Part of a small language model's weights.
Size: 8 layers, width 512, MLP 1344 SwiGLU, vocabulary 50257, 73.3M parameters.
MLP neurons of a small language model. Each row is named by its layer, matrix (down: output weights) and neuron, and shows model dimensions 352-447. Each number is 128 + 32 x the weight over its row's rms, rounded and kept within 0 to 255. A neuron's up and down rows have the sign that makes its largest values positive.
After each neuron's rows, "fires before" lists the tokens most often just after its 100 highest values on Wikipedia text that the model never trained on.

L2.down298 [115 119 221 122 166 141 105 153 134 119 106 118 130 150 115 134 123 103 133 160 154  85 137  60  97 101 150 158  79 154 133 136 122 130 133 139 180 136 115 113 103 182 119 148 126 167 148  86 123 153  26 107 122  80 135 107  97 185 173 156 178 190  78 149  92 118 149  44 151 174 160 108 109 119 116 109 112 106 122  56  93 215 184  95 138 131 166 151 147 121 141  80 135 151 106 117]
fires before: " |", " of", "\n"

L2.down622 [100 136 134 128  97 138 154 141 102 125 145 136 154 136  91 109 105 128 128  51 152 140  98 131 113 151 148 137  68 146 112 141  99 101 142 141 110 154 188 117 134 114 103 144 146 127 141 113 179 140  96 107 192 202 128 111 125 102 111 144  99 187 135 129 113  75 166  63 187 130 153  80 148 105 178 101 155  91 177 150  98 111 150  71 100 114 135 106  98 115 129  71 133 155 103 133]
fires before: " |", "4"

L2.down704 [ 96 116 134 114  85 161 129 133 134 133  91 103  64 123 109 124 132 139 153 107  59 123  65 134 183 133 112 165 108 126 122 158 108  71 123 216 182 112 152 164 137 106 128 114 134 127 180 142 116 140  81 122 169  50 181  72 152 138 129 111 109 181  87  96 167 109  72  58 137 182  83 171 115 131 180 114 130 176 228 126 103 103 199 116 106 126 117 178 132 136 108  88 136 104  95 124]
fires before: "\n"

L2.down1301 [133 137 145 163 142 146 123  58 142 163  93 113 108 123 141 158 102  87  79 180 125 162 125 169 117 177 161 122 178 144 162 106 148 127 110 146 153 112 169 107 181 107 157 114 158 163 123 113 185  90 143 150 157 173 124  69 106 180 177  92 148 158 128 139 184 147  95 150 142 129 122 123 147 181 150 138 193 152 152 106 198 161 116 126 137 125 143 111 150  95 149 122  98 120 139 187]
fires before: "\n", " 1–1", " 1–1;", " 0–0;", " 2–0;", " 1–0;"

L2.down299 [146  84 109 140 172 109 104 137 126 146 153 117 145 179 146 127 124 173 182 193 127 126 123 113  77  76 141 125 129 130 108 138 141 137 107 109 101 124  84 176 129 138  66 170 149 111 159  68 123 146 137  97 106  98 167 166 125 171 163 127 119 103 140 161 182  67  98 123 170 116 152 117 104  43 106 157 180 171 144 126  80 154 101 130 150 145 152  99 142 130 106 103 110 185 135 149]
fires before: "\n"

L2.down405 [ 72 162 104 157 161 154 180  98 193 127 112 153  87 162 120 108 122  98 188 109 159  90 155 137 117 127 118 133 148 159 139 124 169 118 147 137  71  42 128 148 167 152 121  99 114 156 140 105 165 149  92 120 110 178  81 107 172 137 152 171  98 162 119 129 123 172 133  80 133 149 163  86 104 190 182  97 101 230 114 115 135  88 117 210  94 108 176 101 135  83 149  96 159  71 144 153]
fires before: " |", " ", " m"

L2.down786 [140 144 128 140 226 111 161 118 151 127  95 110 134 134  64 117 172 115 190 171 145 154  98 140 186 108 149 106 112 143 126  75  54 163 125 104 123 139 142 143 114 135 106  90 137 151 125 150 105  89 108 126 115 107  74  93 166 156 137 117 146  84 158  98 103 108 164 113 105 106 156  79 103 118 114 120 138  85 152 127 154  91 169 150 104 127 151 166  64 101 104 121 107 119 147 121]
fires before: " |", " single", " work", " district"

L2.down1171 [ 66 154 120  62 217 125 130 113 111 172 108 158 195 148 152 104 148  70 133 141 113 148  89  96  78 148 167 174 145 151  98 136 160 118 144 113 129 137 190 137 211 156 121  73 144 154 105 140 132 106 138 135 182 154 119 135 120  92 162 111 124 127 156 159  59 112 140  73  66 139 112  61 116 122 129 134 114  95 176 175  92  85 125 120 110 110 132 127 148 114 163 143  72  70 138  93]
fires before: "\n", "{"

L2.down38 [144 128 138 124 154 153 121 207  69 157 156 159 137 123 138 108  98 114  91  97 124 177 132 157 112 123 154 128 129  83 119  94  68 145 138 122 153 132  74 114 122  96 154 117 135 121 156 156  92 162 104 120 121  62 125 129 119 115  89 141  97 113  88 108 146 114 130 107 157 144 148  96  93 136 107 109  72 103 119 144 114 136 229 106 140 130 121 130  91 179 135 139 142 141 142 106]
fires before: " |"

L2.down1080 [137 153 126 110 109 121 118  84 135 136 151 174 117  50 113 137 183 124 139 147 135 165 159  92 122 171 181 207 144 167 133 153  85  90 175 106 109 141 133 121  90 171 152 126 109 112  81  99 103 121 122 141 118 135 153 150  74  98 116 136 124  80 125 147 157 166 122 122 157 118 110 149 173 147 144 110 163 129 129 117 102  97 168 114 173 134 171 136 110 103 126 180 169 133 109 121]
fires before: "\n"

L2.down308 [130  97 127  91 101  96  92  91  87 103  96 129 128 130 171  52  93 158 120 125 121 117 129  61 164 105 105 111 130 170 100 131 125 121  85 163 109 116 113 143 134 177 146 126  87 136 156 133 161 108 124 128 130 101 160 110 118  74 148 135 128 158 133  91 103 158  71  71 121 141 122 137  91 135 123 169  98 117 125 115 166 152 112 195 147 114 174 130 145 129 113 147  83 135  93  96]
fires before: " |", " of"

L2.down1130 [129 151 187 143 165 146 101  80  93 119 114  95 149  86 141 111 104 144 103 133 131 113 101  89  70 130 145 105 135 160 133 122 117 134 131 115  79 220 102 137  59 153 182  78 100  81  93  98  67 138 153 133 133 160 149 125 153 156 203 147 128 162  68 130 115 140  84 184 125 134 175 151 166 119  92 174 128 129 136  73 107 105 143  62 195  93  82 154 179  59 112 139 129  89  97  93]
fires before: "\n", " the"

L2.down1075 [137 114 152  92 133 135 165  76 109 119 127 102 173 140 129  77 100 159 114  65 133 138 138 116 138 113 104 159 147 177 153  80 118 108 109 169 108  87  83 107  72  91 177 222 127 122 112 148 148 132  96 130 138 108 153  92 153 118 117 145  86  94 123 116 152 108 109 181 118 121 155 107 107 146 132 119 177 105 135  78 106 137 115 124 127 124 139 116 132 155 115 125 149 145 109 121]
fires before: "\n"

L2.down440 [197 116 108 139 106 136 126 106 113 127  71 165  99 171 167  92  87 165 121 137  99 150 141 104 124 130 106 157 160 151 149 108 143 125 148 137  93 141  16 113 139 172  47 143 168 123 157 138 122 138 116 134  96 112 169  96 131 111 174 118  89  57  94 146 151 136 172 128 130 144 152 146 107  79 125 145 159 200  70 154 127 125 132  71 118 154 122 143  96  98  49  64 112 169 122 166]
fires before: " |", "–C", " –", ")"

L2.down989 [125 124 134 125 153  71 125  92  84 131  96 145  62 132 135  78  75 135 166 166 132 169 131 171 143 116 199 180 110 158  84  63 162  89 184 183  54  95 113 221 114 132 125 185 142 129 107 138 119 153 143 104 177 129 187 141 153 161 161  74 122 148 153 116  91 171 126 127 167 127 146 142 168 155 113 188  90 121 169 150 150  71 104 128 114 167  85  92 173 171 105 117 106 146  67 131]
fires before: " |", " in", ":"

L2.down371 [149 125 135  52 152 128 121 168 121  93 107 108 148 177 119 155  91 127 130  94  90 132 132  93 124 179 187 118 181 146 150 189 110 104 134  52  88 150 134 108 179 181  23 141  79 156 123 140 152 159 160  64 135 130 145 154 148 122  63 218 112 160 149 126  76 137 136 113 151  92 122  57 110 190 165 125 153 156  86 165 106 160 123 143 166  72 131 150 177  95 125 176 109 102 155 124]
fires before: " 0;", " 1;", " 2;", " 4;", " |"

L2.down515 [123 112 132 122 140 163  88 126  81 158 178 229 126 180 173 176  66  74  88  42 182 116 137 102 168 128 146  95 115  92  88 133  64 105 134 140 122  92 116 140 146 148  63  96 160 100 150 122 140 136 138 135  96 119 153 151  77  99  90 104 119 165  70  95 127 139 113 128  90 127 121 121  96 124 172 136 120 209 145  81  76 155 147 104 165 153 108 167  98 105 135 142 102 130 145 137]
fires before: " |"

L2.down132 [ 91 100 139 163 105 201 174  90 142 143 132 124 163 104 123 102 131 148 122 147  88 111 125 153 140 114 137 129  87 134 179 123  82 159 125 156  94 107 128 124 181 101 128 135 110 139 118 175 144 164  40 116  90 156 193  96 105 153 131  85 155 134 126 116 142  99 162 137 105 120  87  72 117 119  46 182 136 126 148  71 100 157  54 130 150  96  91 137 151 184  83 167  58 131 109 157]
fires before: "\n", " ", " 0.1"

L2.down807 [157 113 166 133 133 150 181 175  67 102  76 112 178 145 153 150  97 137 107  97  81  91 123 157 153 125 111 103 139 170 122 148 159 120 123 148 121  99 126 206 104 108 105 140 142 143 107 127 142 152  97 149 116 153  67 150 151 159 189 107 150 100 124 170 112 147 121 122 129 162 165  87 105 151 140 132  93 130 149 134 102 119 131 137 161 106 125 155 137 130  91 143 136 121 120  77]
fires before: " |", " ", " Votes", "\n"

L2.down467 [128 182 142 179 113 151 166 141 148  83  95 131 118  75  70  59 158 145 124  80 118 149  90 128 144  74 133  74 119 125 134 162 125  63 110 108 116 135 125 110 145 122 153 127  41 103 130 171 112 127 171 115 116 191 117 138  98 117 139 145 141 136 126  95 127 108 136 111 134 138 152 186 125 100 169  81 118 181 106  90 107 120 147 168  71  77 166 142 102 133 119 170 151 151  54 118]
fires before: " |", " 5"

L2.down1118 [100 141 156 140 106 113 139 144 153 142 178  81 202 162 131 127  84 160 174  78 113 106 167 141 131 154  78 177 103 140 110 137  70  36 170  92  86 106 153 115 177 137 138 139  84 135 127 141 110 128 125 170 144 152  82 107 130  81  99  47 174 158 114 134 117 132 165 116 135  83 120 109 177  83 115  87 142 108 121  97 156 129 160 145  51 151 130  95 177 132 189 143 106 176  89 103]
fires before: " |", " the"

L2.down713 [119 106 128 117 119 102 153 140 106 144 136 182 128  98 147 173 139 128 113 166 158 115 107 135 151 107 140 157 153 122 143  68  65 161 124 115  91 141 145 156  97 127 122 133 143 180 143 110  96 120 170 136 148 111 141 146 191 131 121 125  96  82 135  83 125  82 143 177 109 139 121 172 159 127 151 149 188 163 134  80 127 103 174  66 196 202 141  90 113  93  76 121 121 102  83 162]
fires before: "\n", " =="

L2.down689 [126 138  97 119  90 149 109 135 166 109 126 140 110 195 130 138 151 109 114 125  56 103 151 109 130 130 139 143 124 164  96 133 123 148  74 172  94 169 148 157  61 118  56 163 118 124  56 156  87 129 128  85 142 200 101 149 102  94 141  99 109 118 117 115 148 109 174 103 136 143 151 146 129 148 134 147 177 140 129 170 109 103 125 140 124 153 187 123  86 207 163 101 158 116  70  70]
fires before: "\n", " ==", " and"

L2.down383 [139 110 160 167 147 126 106 125 137 154 104 126 103 109 151  83  85 105 113 121 105 182  80 118 202 121 139 139  83  95 176 130 108 130 113  69 143 118 131 123 173 116 145 129 143 128 105  81 111 127 133 154 161 123 146  91 106 183 124 125 140  54 121 170 117  89 103 140 120 159 146 107 160  93 141 113  44 103 152 197 179 131 150  80 158 129 105  78 187 136 108 142 105 110 121  65]
fires before: " |"

L2.down1123 [137 139  93 116 140 140 143 111 189 131 148 123  83 123 114 118 116 144 155  83 199 113 160 127 133  85 126 107 111 131 103 123 142 129 139 141 166 147 120 112 131 124 122 148 154  49 113 182 124 112 125 139 147 105 156 164 100  96 193  99 144 125 142 162 163 105 122 123 138 157 137 118 153 156 160 156 135 116 136 120 105  96 189 172 147 157 136 142 101 150 151  95 140 149  80 128]
fires before: "\n", "The", "-"

L2.down18 [116 113 187 154 156 119 161 191 130  28 150 160 108 160 122 146 106 142 192 155 117 192 112 191 210 171 131  87 130 130 116 152 144  90 133 167 104 182 155 165  93 131 167 144 170 149 130  74 153 100 184 112 151 118  91  42 126 163 167  69 187 192  79 116 128 109 130 119 135  92  70  87 109 183 138  71 103 167 100  95 124 131 122 137 122  90 101 153 134 117 123 100 148 100 126  96]
fires before: " |", "\n"

L2.down163 [ 93  88 113 121 123  95 132  81 102 128  80  79 168 112  99  80 103 124 125 121  88  97 131  95  95  43  84 188 118 146 142 102  61 118 153 116  92  97 148 120  50 116 157 173 160 133 122 103  72 127 111 128 129 120 168 116 123 147 108 102 144 106 120 118 175 186 169 170 154 153 184 143  75 101 112  93 129 221 147 120 191 162  94 110 186 146  93 138 105 139 150 132 113 156 100 141]
fires before: "\n"

L2.down123 [ 87  84  81 138 106 124 202 111 106 135 150 160 150 156 126 107 126 106 168  99  98 128 162 125 123 144 116 115  85 115 153 154 128 101 173 122 102 105  81 130 175 172  91 127 112 100 185 209 112 100 143 123 118 123 158  71 129 135 101 107 115 104 134 145 151  72 103 161 148 119 187  96 112 129 118 120 164 107 124 150 124 115 124 126 124 138  72 180  72 184 131 169 122 120 196 133]
fires before: "\n", "-", "The"

L2.down805 [176  76 114 154 121 122  94 149 154 178 155  89  99  93 154 164 168 112 111 138  96 111 141 115  89 130 169 144 123 167 111 128 118 125 155 136 109 129 135 120 150 148 124 107 186 180 123 174 128 131 114 189 166 156  58 124 157  56 121 154 116 211 187 129 132  96 153  62 111 120 133 181 164 139 129 148 124  66  82  98 160 116 183 128 167 110  98 132 115 146 161 104  48 156  69 135]
fires before: "\n", "The", "In", "B", "He"

L2.down776 [132 103 130  97 135 135 114 102 139 147 152 102 108 127 138 127 199 152 105 119 144 111  86 122 153 111 123 130 189  80 129 156 125 117  83  91  76 165 127 124 216 125 150 132 147 108  68 159 163  82 116 169 115 174 111  95 123  94 132 173  67 129 175 130  66  56 143 104 123 106 107 121 148 106 139  68 155 133  83 164  91  94 159 126 103 133 137 117 141  78 129 145  89 154 148 146]
fires before: " of", " to", " the", " by", " |"

L2.down418 [187  89 141  78 137 143 119 167 126 182  93 156 111  97 147  99 142 130 134 138 150 135 131 162 158 164 136 149 155  95 159 141 166 107 126 111 107 102 119 147 117 141  99 164 158 159 115 115  85 105 127  87 127 108 131 138 135  99 184 123 151 145 145 117 155 122  94  27 123 150 148  89 133 110 142 141 112 111 106 146 170 105 137  33 160 108 114 108 139 191 119 105 157 147  87 144]
fires before: "\n", "==Early", "==", "In"

L2.down1240 [146 143 168 154 155 176  63 159 121 145 149 127 175 130 110 138  93 117 152 139 149 183 115 114  90 147 150 101 124 189  89 202 140  79 185 119 138 166 118  95  93 136 171 139  93  78 196 115 151 102 107 117 139 209 144 171 103  86 126  81 116 122  97  86 151 171 110 129 159  89  95 107  98 134  83 102 126 157 161 154 139 128 141 158  95 125 116 161 112 123 115 181 106 145 156 154]
fires before: "\n", " by:"

L2.down1117 [ 83 106  99 114 141 125  94 138 169 108 143 162 183 133 118 125 149 127 134 110 162  99 130  93 125  85  46 111 183 134 136 154 139 142  96  98 128  56  93 103 164  70 208 170 144 160 112  96 145  98 130 117 133 134 121 131 192 117 119 179  73 170  93 128 139 135  61 157 175 148 162 119 117 209 135 100  96 134 143 110 132  88 139  94 160 132 163  93 100 181 128 116 116 100 209 138]
fires before: " |", " Will"

L2.down164 [116 131 104 119 123 138 133  97  69 179  69 132 191 120 101 133 108 108 138  92 140 146 171 118 129 100 184 156 148  98 149 146 106 108 160  97 126 155 153 127 120 159 134  73 174 108 219 165 119 141 124 111  55  99 168 121 115 105 101 202  91 141 147  72 135 102 144 129  93  92 101 165 123 129 146 149 105 200 200 135  62 124 149 114 182  89 161 123  86  83  89 110 160 121 178  57]
fires before: " |"

L2.down294 [100 121  65 157 156  92 143 129 101 104 134 147 115 137  58 122 139 138 128  73 129 124 114 107 126 199 101 130 151 145 144  73  95  99 112 174 149 149 160 135 162 115 108 148 117 116 142 108 115 145  54  93 112 160 120 108  96  97  94  96  73 158 149 150  92 133 144 153 177  91  95  54 138 122 172 141  66  96 205 120 142 120 176 173  96  54 148  85  75 112 135 139  73  84  71  95]
fires before: " |", "\n", "\n ", " minute,"

L2.down1324 [104 117 121 176 139 164 169 115  67 108 103  63 132 152 144  98 100  52 130 114 148 160 100  89 110  65 123 104  94 136 116 150 104 127 214 117 184 150 146  56  61 114 149 141 122  88 167 133 138 113 194 133 170 112  81 154  89 145  71 165 109 124 142 126 140 138 124  78 137 149 104 113 139  75 118 121  79 114  94 115 150  52 167 125 132 114 175 149  97 100 156 225  99 158 150  99]
fires before: "\n", "The", "-", "In"

L2.down1072 [147 118 165 106 209 142 165  42 108 118 162 173 131 137 102 121 129 181 124 114  77 142 138 114 138 143 147 139  82  92 124 157 170 146 145 136 140 145  75 162 135 131 193 171 105  69 127 155 167 117 185 106 149 123 120 117  99 192  77 115 142 133 109 225 124 171 119 125  68 123 133 163 102 103 136  79 168 148 134 183 199  90  94 132 185 137 177 120 127 173 100 179  96 133 144 153]
fires before: " |", "\n", ".0"

L2.down1126 [173 123 108 149 159 134 141  81  52 105 101 117 125 179 130 155 128 139 103 120 139  77 120  98 166 163  87  65 195 169 140 127 117  88  95 156 117 186  93  90  88 131 174  69  81 131 156 152 117  90 112 142 143 155 137 104 167  96 132 196 117 119 152 130  99 114 130  78 116  74 129 105 134 136 150 160 110 114  30 118 124 119 116 114 100 145 117 114 139 127 137 135 200 106 103  84]
fires before: "\n", " ==", " |", " and", " ==="

L2.down759 [182 126 138 145 122 163 122 104 155 127  65 138 125 148 139 114 173 134 139 139  94 177  98 156 115  74 120 135 120 150 177  88  42 128  80 154  97  56 102  66 140 145 115 144 150 200 145 153 134 193  94 157  67 108 168  68 145 165 114  78 130 139 115 141 131  99 142 112 114 148 146 104 158  68 101 130 122 217 160  76 159 134 134 115 122 118 135 144 133 123 124 169 133 131  98  99]
fires before: "\n", "=", "-", "The"

L2.down125 [ 93 148  90 113 184 108 129  83 116 139 143 148 148  95 157 143 119  96 162 112 156 139 102 150 131 104 142 154 108 152 131 150 200 171 122 169 103  57 152 114 140  77  89 115 222 124  89 122 139 160  93  75  57 118 131 122 126 104 147 148 135 141 134 134 183 119 124 120 110 125 129 143 103 135 119 143  89 136 135  85 188 111 173 116 146 132 126 121  89 185 136  84 180 163 109 142]
fires before: "\n", "-", " |", " ft"

L2.down105 [116 114 105  91  92 105 130  71 177 141 146 125 136  74  98 126 165 104 140 126 130  88 187 110 160 122 144 108 107 132 137  53 159 135 183  88 140 163  89 123 145 168 111 144 141 179  57  81 154 162 109 147  86 112 109 103 103 164 167 208  73  97 134 168 153 105 123  87  50 156  95 128  62  82 175  81 134 167  68  54 174 142 149  64 157 133 161 125 171 108 140 141  68 122 122 140]
fires before: " |", "\n", " were"

L2.down886 [117  94 126 137 137 162 130 165  82 106 114 138  94 133 177 163  96 132 163 104 196 130 150 122 144 170 165 101 103 124 135 178 149 128 161 120  99 141 147  90 114 114 138 125 138 132 159 137 130 123 112  94  50 124 162 125  89 122 133 180  89 163 122 127 157 169 146 187 177 122 121 124 102 135 223 143 183 111 170 167  65  86 159 129 171  96 159 138 156 120 165 111  51 180 143 114]
fires before: " |", "7%", "6%", "1%", "9%"

L2.down1037 [100 170 163  82 131 124  55 138 153  82 140 126 127 118 126 135  82 137 169 110 130  99  88 123  84  90 139 117 150 126  80 135  77 174  95  80  69 117 138 125 168 138 157 194  73  74 132 133  86  84 151 100 189  67 138 131 123 160  81  94 109  78 116 123 112 172 156  90 133 108 110 133 118 160 119 151 126 102 122  98 118 122 176 120 115 136 119 127 102  85 137  74 121 120  97 147]
fires before: " |"

L2.down282 [114 114 126 107 107 135 114 101  95  80 131 164 180 158 160 137 153 156 105 123 158  98 111 169 148  90 115 122 136 161 152 128 141 127 212 155 145 142 145 165 110  96 154 179 119 102 126 124 154 104 124 120 155 111 100 155 169  77  97  97  89  88 126 178 163  94 163 118  91 120 153 149 134  44 164 146 155 145  86 151  72 166 147 148 116 122 103 131 167 110 139 140 103  96 139 131]
fires before: "\n"

L2.down702 [ 62 109 115 141 164 120 101 100 118 112 115 121 119 122 104 168  89 117 134 128 121 171  81  88 143  86  88 140 111 122  85  69  80 120 114 127 127 114 108 146 119 112 108 101  94 168 147 127 114 141 134 136 169 156 124 117 133 105 161 130 124 174 120 125 117  95 107 130 146 170 127  89 101 130  96 134 115 164 151 115 118 135 130 192  81  87 170  76 147 131 170 134 111 137  87 106]
fires before: "|", "-", "\n"

L2.down851 [127 138 140 130 114 105 126 154 133 146 112 137 113 153 127 163 131 115 146 135 193 126 153 200 155 137 139 110 109 181 167 116 155 142 179 108 143 122  81 186 158 100 195 155 162 145 164 100 145 135 138  63 146  49 151 163 144 114 137  90 117 104  28 129  95 129 161 123 115 122 139 149 124 101 118  72 160 135  52 150 108 181 124  54 169 155  77 168 163 157 126 157 134  59 137 110]
fires before: "\n"

L2.down993 [ 73  97 114 142 176 118 124  86 118  95 139  91 153 156 179 153 164 217 168  93 180 137 114 114  97 152 140 117  97 110 145 154 169 139 157 125 108 126 110 149 213  85 163 106 136 162 130 149 136 130 128 108 108  99 103 155 206 131 142 187  63 116  92 167 130 156 133 141 156 116 125 105 121 127 141 112 128 120 145 156  86 142 129  93 145 161 155 133 111 143 163  67 177 183  96 100]
fires before: "\n", " "

L2.down172 [100 136 141 165 149 118  90  98  85 143  89 111 171 117  91 118 103 150 110 162 121 175 144  90  97 119 139 135 108  79 118  75 165 190 154 133 110  40  57 109 168 177  80 165 104 111 195 113  67 120 165 111 163 166 173  60 107 108  94  64  88 120 139 127 106 193 133 112 102  99 160 131 134 154 105 113 106 143 121 100 127 146 172  93 166  72 151  66 134 135 134 147  55 130 128  88]
fires before: " |"

L2.down90 [126  95 143 183 102 146 115  57 120 126 113 129 171 176  98 173 161 120 112 130 151  79  62  84 178 134 162 123 164 160 157 138  97 125  86 177 116 110  82 121 131 123 166 167 136  96  92 122 163 140 149 142 114 100 142 158  85 104 138 146 150 133 147   0 131 110  48 114 141 108 134 105 156 168  87 130 119 190 139 177 169 122 115 163 119 143 178  89 176 148 159 142  92 154 144 117]
fires before: " |", "\n"

L2.down572 [136 124 110 145 132 139 138  82 201 133 133 146 151 109 193  95 144 150 121 179 176 105 137 137 139 124 181 154 141 121 157 140 145  62 145 106 204 143 153 141 159 118 122 153  88 105 150 112 112  88 115 116 150 156  69 101  90 120 124 115  87  75  84  95 156 137 191 106 119 124  99 127 113 145 128 143  93  74 115 199  96 132 132 141 131 160  90 108 120 135 131  48 140  70  81 138]
fires before: "\n"

L2.down24 [ 93 113 142 132 131 164 123 146 135 106  99 143 135 125 154 147 128 129 169 120  95 128 115  93 154 115 131 121 133 170 110 144 164 114  92 114 162 134 211 143 120 112 116  68 158 156 144 155 122 164 119 124 118 192 165 178 124  99  99 156 106  99 161 121 129 170 132 118  92 171 131 173 108 140  85 146 173 149 193 198 112 138 169 148 170 152 161 218 185 138 105 132  74 129  84 117]
fires before: " |", " m", "\n"

L2.down143 [ 95 133 222 174 144 162 177 125 138 115 131 158 100 179  91 107 172 172 111 136 123 140 163 128 136 196  95 104 114 132 107 121  94 196  92 125 113 102  54 108 114 138 123 139  92 147 139  92  88 151 125 181  81 121 153 105 135 153 143 172 138 157  92  46 125 147  96 124 126 123 115 200  99 121 150 137 128 164 151 132 130 154 156 116 120 173 127 126 185 157 116 160  78 148 107 175]
fires before: "\n"

L2.down754 [204 133 139 123  82 134 150 170 169 163 135  91 143 107 119 101 122 161 114 130 133 120 152 161 143 118 118  58 175 107 126  80  89 116  85 117 105 131 112  84 118 168 144 175 187 133 102 170 167 146 134 136 118 142 139 154 156 102 139  77 140 132 206 155 135 136 117 142 130 110 129 127 115 138 172 129 172 130 132  92 156 106 146 205  70  66 119 143 122 152  82 145 134 137 117 151]
fires before: "\n", "-", "The", "In"

L2.down162 [100 113 100 160 117 123 162 130 136 131 106 102 101 131 129 150  96 149 119 135 171 255  76 139 164 140 142  98 137 124 151  89 173 134 141 178 151 136 109 117 132 153 120 114 176 101 157 143 150 123  80 143 103 157 110  96 133 143 141 161 147  94  97 130 113 148 142 161 143 125 137  88  93 136 148 128  94  72 146 118 127 136 142 153  98  84 145 148 175 136 122 132  61 179 105 146]
fires before: "\n", " The", " He", " It", " In"

L2.down765 [161 133 129 149 160  81 128 141 119  77  74 119  97 126 123 148 138 121 133 122  78 170 146 100  89  47  85 138 122 111 131 136 116 130 184 156 175 126 170 136 113 143 123  98 106  72  67 125 135 105 107 179 199 134  91 150 108 160 115 128 149 146 151 145 136 107 154 178  90 123  96 149 117 134 103 152 152 176 192 143 159 132 121  98 140 116 174 130 137 153 126 152 103 133  79 113]
fires before: " |", "\n"

L2.down486 [152 132 105 146 151 111 103 105 107 163 126 156 149 130 156 109 124 167 116 171 158 126 133 176 112 116 128  97 136 135 134 129 132  86 135 134 152 138 148 172  92 143  88 192 110 141 148 128 142 159 112 149 185 114 142 148 107  97 115 111 105  93 186 176 171 158 124 104 114 150 124 145 173 106 162 122 113 136  14 157  70 107 117  86 201  93  78 127 172 127 139 130 144 109  93 172]
fires before: "\n", "-"

L2.down182 [130 115 154 101 153 105 128  78 118 125 134 145  98 170 106 150 134 117 102 117 161 132  67 133  57  94 106 135 159  83 107 151 153 131  93 115  86 124 106 145 124 134 121 120 141 106 105  90 146 109 197 101 136 112 152 203 109  82 140 175 106  47 142 138 201 124 146  84 137 144  58 137  98 201  38  94 108 138 140 136 135  84 139  82 138 155 193 160 163 174  45 118  74  52  41 171]
fires before: " |", " m", " jump"

L2.down502 [100 141 120  86 136  53  78 127 174 153 149 115 142 213  72 132 127  71 152 100 157 162 109 111 164  86 176 134 116 143  76 119 152 135  85 155 135 110 106 150 131 121  96 111 108  54 141 132 160 116 120 103 125 136  98 134 126 135 129  99 120 148 105 148 190 112 117 108 169 120 163 141 108 136  74  78 138  89  98 125  67  97 118 119 144 132 181 127 122 110 163  74 167 117  72 168]
fires before: " |", " m"

L2.down1220 [ 98 184 135 130 127 131 126 160  99 130 115 129 149 179 127 117 106 169 105  47 137 106 133  83 176 140  84 126 120 188 168 100 126 149 158  72 154 137 169 148 135 130 129 111 157 145 154 119 101  67 123 139 125 128 126 115 139 100 124 128 164  91 121 134 173 150 141 106 107 130 149  92 184 104 127  98 148 146  91 170 146 102 163  57 157  84 132 148 143 148 150 130 163 132 118 126]
fires before: " |"